MLP neurons of a small language model. Each row is named by its layer, matrix (up: input weights; down: output weights) and neuron, and shows model dimensions 112-207. Each number is 500 + 40 x the weight over its row's rms, rounded and kept within 0 to 999. Numbers have three digits each.
After each neuron's rows, "fires after" lists the tokens most often just before its 100 highest values on Wikipedia text that the model never trained on.

L10.up137:460528490485508593400539410552610553499512488478515520513506485500471502531575483408466486489486520435489518550546566589528466465502532558439461533526538504491508487501602550507565470529457518476471512493550497476415412554465479444505524512478570505516503482500491486506546574458520457375
L10.down137:531502481466519540504519569490544539433461466538495556442477519515479534471541463456554533519500536550490488553432456530531476462453538503452566439565478452546552508509526523461536458499373435481493498483494402475568484511487537506426493563524544473478495490510469471481503523469520476539
fires after: "t", " t", "et", " de", "ew", "e"

L10.up327:479562519455511466555504502577484547542530503489560571395431508438460407514471455553529478516528483497512456477549530462477476470511443515524482500485475474479571486443472499519497486455473527482487513460419493464512462548494490542502541473543442512556554465527453468514457622461583536427
L10.down327:463577442485480457471473574501552442448542394475504485539466435428502550512425467498498485439444486447550464490548575527452502488502517514468488537498462465424448482436575516499470542495459528464541490507474492489515499500511478460497529526506532519530565447473551523452571548555569471472
fires after: " P", " An", "18", "Q", " I", " N"

L3.up471:533500539546472491616471440588466543505513422462504485483466470490477500554438540474500479470429541526464533591517495466490471502469580452513554516608552502522450534486538520502433463490465576483507498450505495505550508492538504464463529506475517522561552526539543527459512514527486473494
L3.down471:458533503559477541576440530509501470532526445448524537587530440491394440572571469501505557587487469507425526526523461490429532479509418550505477447472489485488476546459519506542527637420459440558488554511493491484530463509501488507510456498458467462521521575474430496447519502505473536510
fires after: "an", " n", "n", "ep", "ed"

L4.up579:587434470494431483578492501492494508459489435437497511563564362492473546539458483449524440467513525523529530525472482508552571464521524501464540523543490536502478526594537446498475494501501526484494489550580435492466528543435429448452529609531559494516481526455478471533449463477514477486
L4.down579:494484503525426577453487520537519539518535560493479510485528463594523490491464551467534501499476540518488524492412494541446520482442459473540457544464508513478524406545471457488548512480454505528555550542507563480456573519471470469464532491507509493509456491502495435478521518534463496441
fires after: " Ch", " se", "e", " Le", " re", "re"

L10.up581:509462460494579467515495452457455567557530479529551509505569462539452492555484490556521512523484432487497479457481437538526550508451467437459507546585495530433534500522477531557500483508502492479513491468538447536551570584533479437455520532532453487460494481574439437497546494480418547381
L10.down581:526461459492492503463556471543480528425523557478516570462423550550513493565460537513489393460478524541490458565504533499504494393527499542562429483563574494500517531474518438460553463505521511487509494519452490529609528460517414472487447469495517517514482486485536459542511414462520508507
fires after: "s", "p", "e", "c"

L14.up241:448486570500462429475529412503489515542483488480477533531498556435505519512508589456455514455515439590461472486512489487533466512491448486479579513424496511461514483527462549450492483537533541494504465485542505531513524477509486545485529537489555457558455523491469532481507398538467506567
L14.down241:523498538512517513517464450426522459431536466504448516499507408501489538486451542398474514428498575515497495474536522453490458430492489501510496474501510529495513389522538474444501554497574542532548540480552538535471533479459529532500573525473396441463469548533537505510485485486461463464
fires after: "ol", " f", "h"

L4.up173:506484437443526445466458525550514500525483524463517508513520495487498470488548448524555544378544460503538422472444501434535514477574428488452465534540489509456514490505455551459512513506479482437499559497502538454468502571488537470537510507540511480540524456564503482581429508490455523484
L4.down173:537517491529493439498534465461489490493482485491508534585498464534532426487532475498478513540568534496419433527486530524540553543497504532536471520521568442481474440483448560514519491443512490522510549429469517498522550472522494536476531450560509485505471515500568474507421480506573560489
fires after: "re", ".", "c", "n"

L10.up249:490504462485520394504512449491519443536503474532510473495552560523506487513518556513518531438545529467482485511532571518460506557430539508511528534430477451461497474548520509473555505479497515535468519475537498449552495549465508522456518468505431468478509478405438539468527406496553507463
L10.down249:532463496503479450486540496493546437554476485581498520478552506543505555561531448594476505543495568465507539471480395459537525451466496452530505487510459496525489517473502514586437530468524493486482513554533487509550478508457462498440490548508458592632489499504480596472532444565540508463
fires after: " G", " g", "ad", "h", " S"

L6.up628:482561507535449527517506539469443614486538488551452542519536451607524479497496486543571455493572463468435532521521477497529502492539490439542467461508442516558509507533428525472457495554493507533461494493548507547511509539496553541482491448452459467513484492456545472521526525519484489490
L6.down628:551524484518527506547484475515570545470504455478507500470424526493426467480499428546568498486551472469557573502459505413516550439498518530449504503522488591469440473498463500512505516486518496465499551483520523529542514533499469485418534534490519453493445554504477521474446597440476492523
fires after: " y", " T", " h", "w", "on", " C"

L10.up168:525428447481423544531496569478525556495519399555431515412554572494473557449550523568518507444467469465496459520449515472475532618478459486547486509475433488568489550542499454475482533482468588490490466519545589559548505515508534399432489544532480513493450516459490476569547491554533527456
L10.down168:532491476485506500553517481496465511455452460469570481514503496484538498430484515449505489467493493511532495458436486492483503428471518502462528508561510482485558493561435440510453556499497486490521571463516502573534502452478533455515483502554517435555475460494525592459474404517519492421
fires after: " B", " m", " b", " M", "m", "b"

L5.up268:535453532568508454514486488567419510559555444436469496490536532451478470493445545537564441531479594577503449443500444492470487478463486498499463549548502511523525528436500478496496469473457529468538488521497508525502470513508491568431513422521472489444471416561523551510529530478498482550
L5.down268:444505490495513467506541522462482450521544503519543494469526501492461479466521538554517517494484547525556483540476558505459444488491442453530553533394491477528458524504464444530497570536479492528499586450448498523485510531549368445488523495566509490537577482531457518517510466551561516502
fires after: "ul", " R", " to", "u", " b", "en"

L17.up272:537552451510485525572516425492530512543559504465549546508454517487450447555443439508448470554499531454486379508534507527441495535491511501517542546565518443453519556503473533470476462440435547553517591433454486449561509506564516494449539528515487489538494483522525542520479503463457465509
L17.down272:573500448454414485589447501482459479505483533531505468573437503539446390484510463516473483462475536516480497538538518481438528552533508506505550508463541459489472410505484524551421486485439544578586542470445495499449498500525526506486522515494539483555577473453481508488500531488469492459
fires after: " ", " W", " n"

L10.up440:479555438506531499474448435550507538577565499475536535502413483426419481502432495563536571491470448454523426474478445535464463470472532547481566481499520482459470481515474518499471495569489493515560524522455535485506453526568474487532457421544461476517391444559501563505507453522421508543
L10.down440:489542478469443583519463505499505506467448517460514475486512522463493488519531470478497541511452544425463520468499504459446519578507474467537470458475565518525468485471577514478552543462501520493501501563484476543453537498534502502425460488450523470525493482520492430447501508531533497469
fires after: " s", "in", " ", " a"

L17.up442:509495442506621544517537479466603585468483474478508532445531534540578473520542471555532531518491532507556453518511514603518540466477485521539487488522550534541492501491550530559478487484378532545486511500524537532416526425460550513436454591495506515504464514489439537464494515459511502464
L17.down442:509532549489479495529493581478546477452488501544452505487431468511497514591504461458510489534595467508545417474468463488571554530507537483493399517443577498511481538548509508491496445514487473480488488529491467466537509507454504528538483529509478512577483509518523503540482491491493488435
fires after: " de", " ar", "e", " t", "le"

L4.up378:496519466429508530497514490531479504490554501459430553499507596524476510441479465482514510525495475418450508542516409513478457470537509520511501472484538432420559515442502489452508425455506491536587448547499469477574498554484551497487569545503469484504498492454479433543566471392537517515
L4.down378:552499482467447525529533508545504514533548485460561486554494489467574575478473455530510463525530541503487515501462492499508527478464459606552587481462487474473479520544502503424413464464506500513491532449607494483524551507512495451527445479459570545442503525425463581501492524526486494508
fires after: "el", "u", "e", "ur", "un", "w"

L3.up2:476487500407558529520511444536535555448565522552444530546406515482542497444482495478544423551515520494495530461549525469514537472550458426490514527517503490477517493480554494466520475547480419565548473506491447446505504460491528496515514518535505499497445512516504520482484473354531455553
L3.down2:535448516469499514454521474501571414584540481534512515475580466496448541475484470511500520539512523516508472461472508539555468468525486530476595514435509478487433512437499505549485449473440454500589480497599528511492546450495543494480477433506496571503505500569494533492478478496544524542
fires after: "w", "il", "ou", "ur", "z", "i"

L10.up104:511457549451587550510514461522486491543530417514496391485467548443597472532462566472546492440463424555518551513509489499448562507539520506518616515555576512482531588497573475521442538576512444506556524552456499508576458596481478519420493460532490496541520494477476429541496542398515440528
L10.down104:523530559475466467490535463520507442550473508483429499461454561532520468529523492523489510498488567402509511448496520498396454522474466483481433496537434510508512504507559544423537496530509544556511510424510459501558496474537551603555461536602519447518486547507568442485543497529514506483
fires after: "he", "e", " al", " w", " e"

L17.up585:505579514499460444458567464513500529537464531529508540510591443474510526547489577499473481510550501580514463502474502492472457490496468470472578516512525523453469490462499535477536431520512551485504514400500497467506475447479449594544570534460424480525481502474488509482416488497562532458
L17.down585:490453540451483549523446515475456519507473431498596443501494452480460458489459539532488347570565475474531533501569491569448508440489584541457506499543507508488578456481542450488454522530521492524511530507472514465448519526510506521562524465571386449435503495527496493523459508502466517461
fires after: " f", " T", " m", " b", " c"

L6.up713:485461467534510493475539491555534470450554501485530570449567572506483484525516514493433481498570498530579497395514479550542549452483508417510498502548503498515504505485502487470525547574501476467453463551504537476505512500555527487487482549505479558516521518599573540514470431519447454474
L6.down713:473533494514413465493413486415508491489500549461586438544504516516533549462487463500451485553493531494490506485498502516428466531523495539471490480482530524479536469508467485504528534462498525543478473454549493500510484503449526573436461444524551480434485536441557506512408528543566481500
fires after: "19", "on", "r", " res", "es"

L12.up129:461513545481495518555469457520564506481473376470551490522511459570483516595506548539486498477502548531464512607468552522475470523489480496578481488491445475510547489535512453479556546519493532532505527490462467519472483540529484465418517492566491514524461497479418475534542442518542466455
L12.down129:481519463474541484497577517407456542540626530537465494542464550531474565512460481482431488518445430537544401497476467555514485465507480472487534556493505454485497476555562516487587589549501530456514557470614502488525448528508481483596524532551539483526515529531440446512461477575555445516
fires after: " Ch", " K", " G", "z", "h", "6"

L5.up307:527461536442566496452547454475644488462413417487405509519556487480453435495509460491507471507610458540519463538492528539567496499551459533514479552455502433457523460497502484498526447469542434481558485517532488573483467408470512529466517558488466560506496440447550508537518471473469481421
L5.down307:530511554464491560509497442542479451592526486512353480502500488529484533507538539580500504524485517513400540459461457442524445457554494561488527529601496555483467491481495546480424475519476586451506512465516522503459493492469448462516577471461513455516503529510535440531517529522504471428
fires after: "t", " T", "c", "m"

L12.up555:523438494471379478496525492506520447438449450560474500463533547513448508512517490558484453470502504540520484574516560491514559534453528489546469535456519501432491502445485485471537537505511515488480468474516471470494527512524529468457455524530465594562496537544558469467525489529538450481
L12.down555:424477493494439562479461484535484414442514441426499586569550480544505515477486520490554544487511570499537565581522515498479506487502498477478477431495546494458580487516425503470428458431499573491500526536496477532519453534513525528427520502565524568499465516535484505454470522474526449506
fires after: "f", "on", " v", "r", " A", "er"

L6.up316:454528456517547522602516556500486519567482477429508485432555506573491488530454501512471441523555501501525519416551498478505534551457548515481517571517467486487461445529547523593544489499503512427513482411545498503541522513434446496451503496547479565524509458480427521515536463493489575473
L6.down316:573523481513520476464539506510456542508479522503402522490439459484509459572536525515479482494514531554524515495487541446529583546515520504466542450485511431546574500548482479473521468395506480563447454465523518509504453523509475481510506557536477494569479508436531478575461414456487518478
fires after: ",", " and", "c", "s", "x"

L7.up727:575526432539472532536481550492457503491519516548550582503446499568453478491474486511551473511516494514507508535539452486521529494603486476541524512503431522484508447550510568396463549516482534454497526499570565529550547491442407547514465485453494480489465505492483476488528517450487465542
L7.down727:451574487464509581503523485509454508517499438474482513510482493477452473484550475468490540444481528513531450506484498495490508500503484521485470480487562510572493518553489455536439504442510497459484559530460490612545425577443461454466492521513447517486470536523456547518478499543591494529
fires after: " y", "on", "ear", "e", "th", " d"

L5.up331:526475537470499585518540455466542488521462430549504514516604499439545553463486516542512551454488452480521396483555467504472470512484528500573446476456471506504493569497450472577483526476495518548452494504498552472565499496461491462512469464479481510580538570478531521489516540578524511501
L5.down331:398458450505487486547470584471519477517495475550518457488494505547565556505480517398416524493475488454519522447517521454533536464505499531454533541464492440542502492432517440483526562497458541494560441465569378502403557535442562535515490529547493502472521475510588527470433440423539442449
fires after: " b", " of", " wh", "b", " are", " th"

L7.up32:553551497530477524513504460459564504393486460531452507502529547480502463502465514476496506536562459497430493576563547509559532447466503498498537517538541466463531442471550460558549561477479420605469536534447427499523493506534515541485490511594506509419556476449537460469478500539526483404
L7.down32:459486605520488524515511514481509463567479505481452524536481485464470477511456492480497442471465463491488530474515501475429453476498479482509437463484498474465439561569482477539569494492544485411529501472492496493524534528471517515516503446523471551548497499479531497482503506443504424544
fires after: "m", "t", "et", "or", "n", "st"

L5.up716:503510492484512522508490529481527471504487469484508506541538458476415495592405462413560468447469529551534561541492588575452496473477417489459538499507515503492471509506563515535510492469447480525521504615479458492482513617525489479464494496500545523567439549491480486497478513468536417508
L5.down716:437492557470442429539464544504515443455510469488558526501535527510401494513471542536549439519518535492398501433485547487476517514406486517491489474531468521467561521549508538517509550501500494591532466518540485524485497457510570485436555485434433554562469542515433485451467514471511478500
fires after: " sh", " le", " e", "re", "e"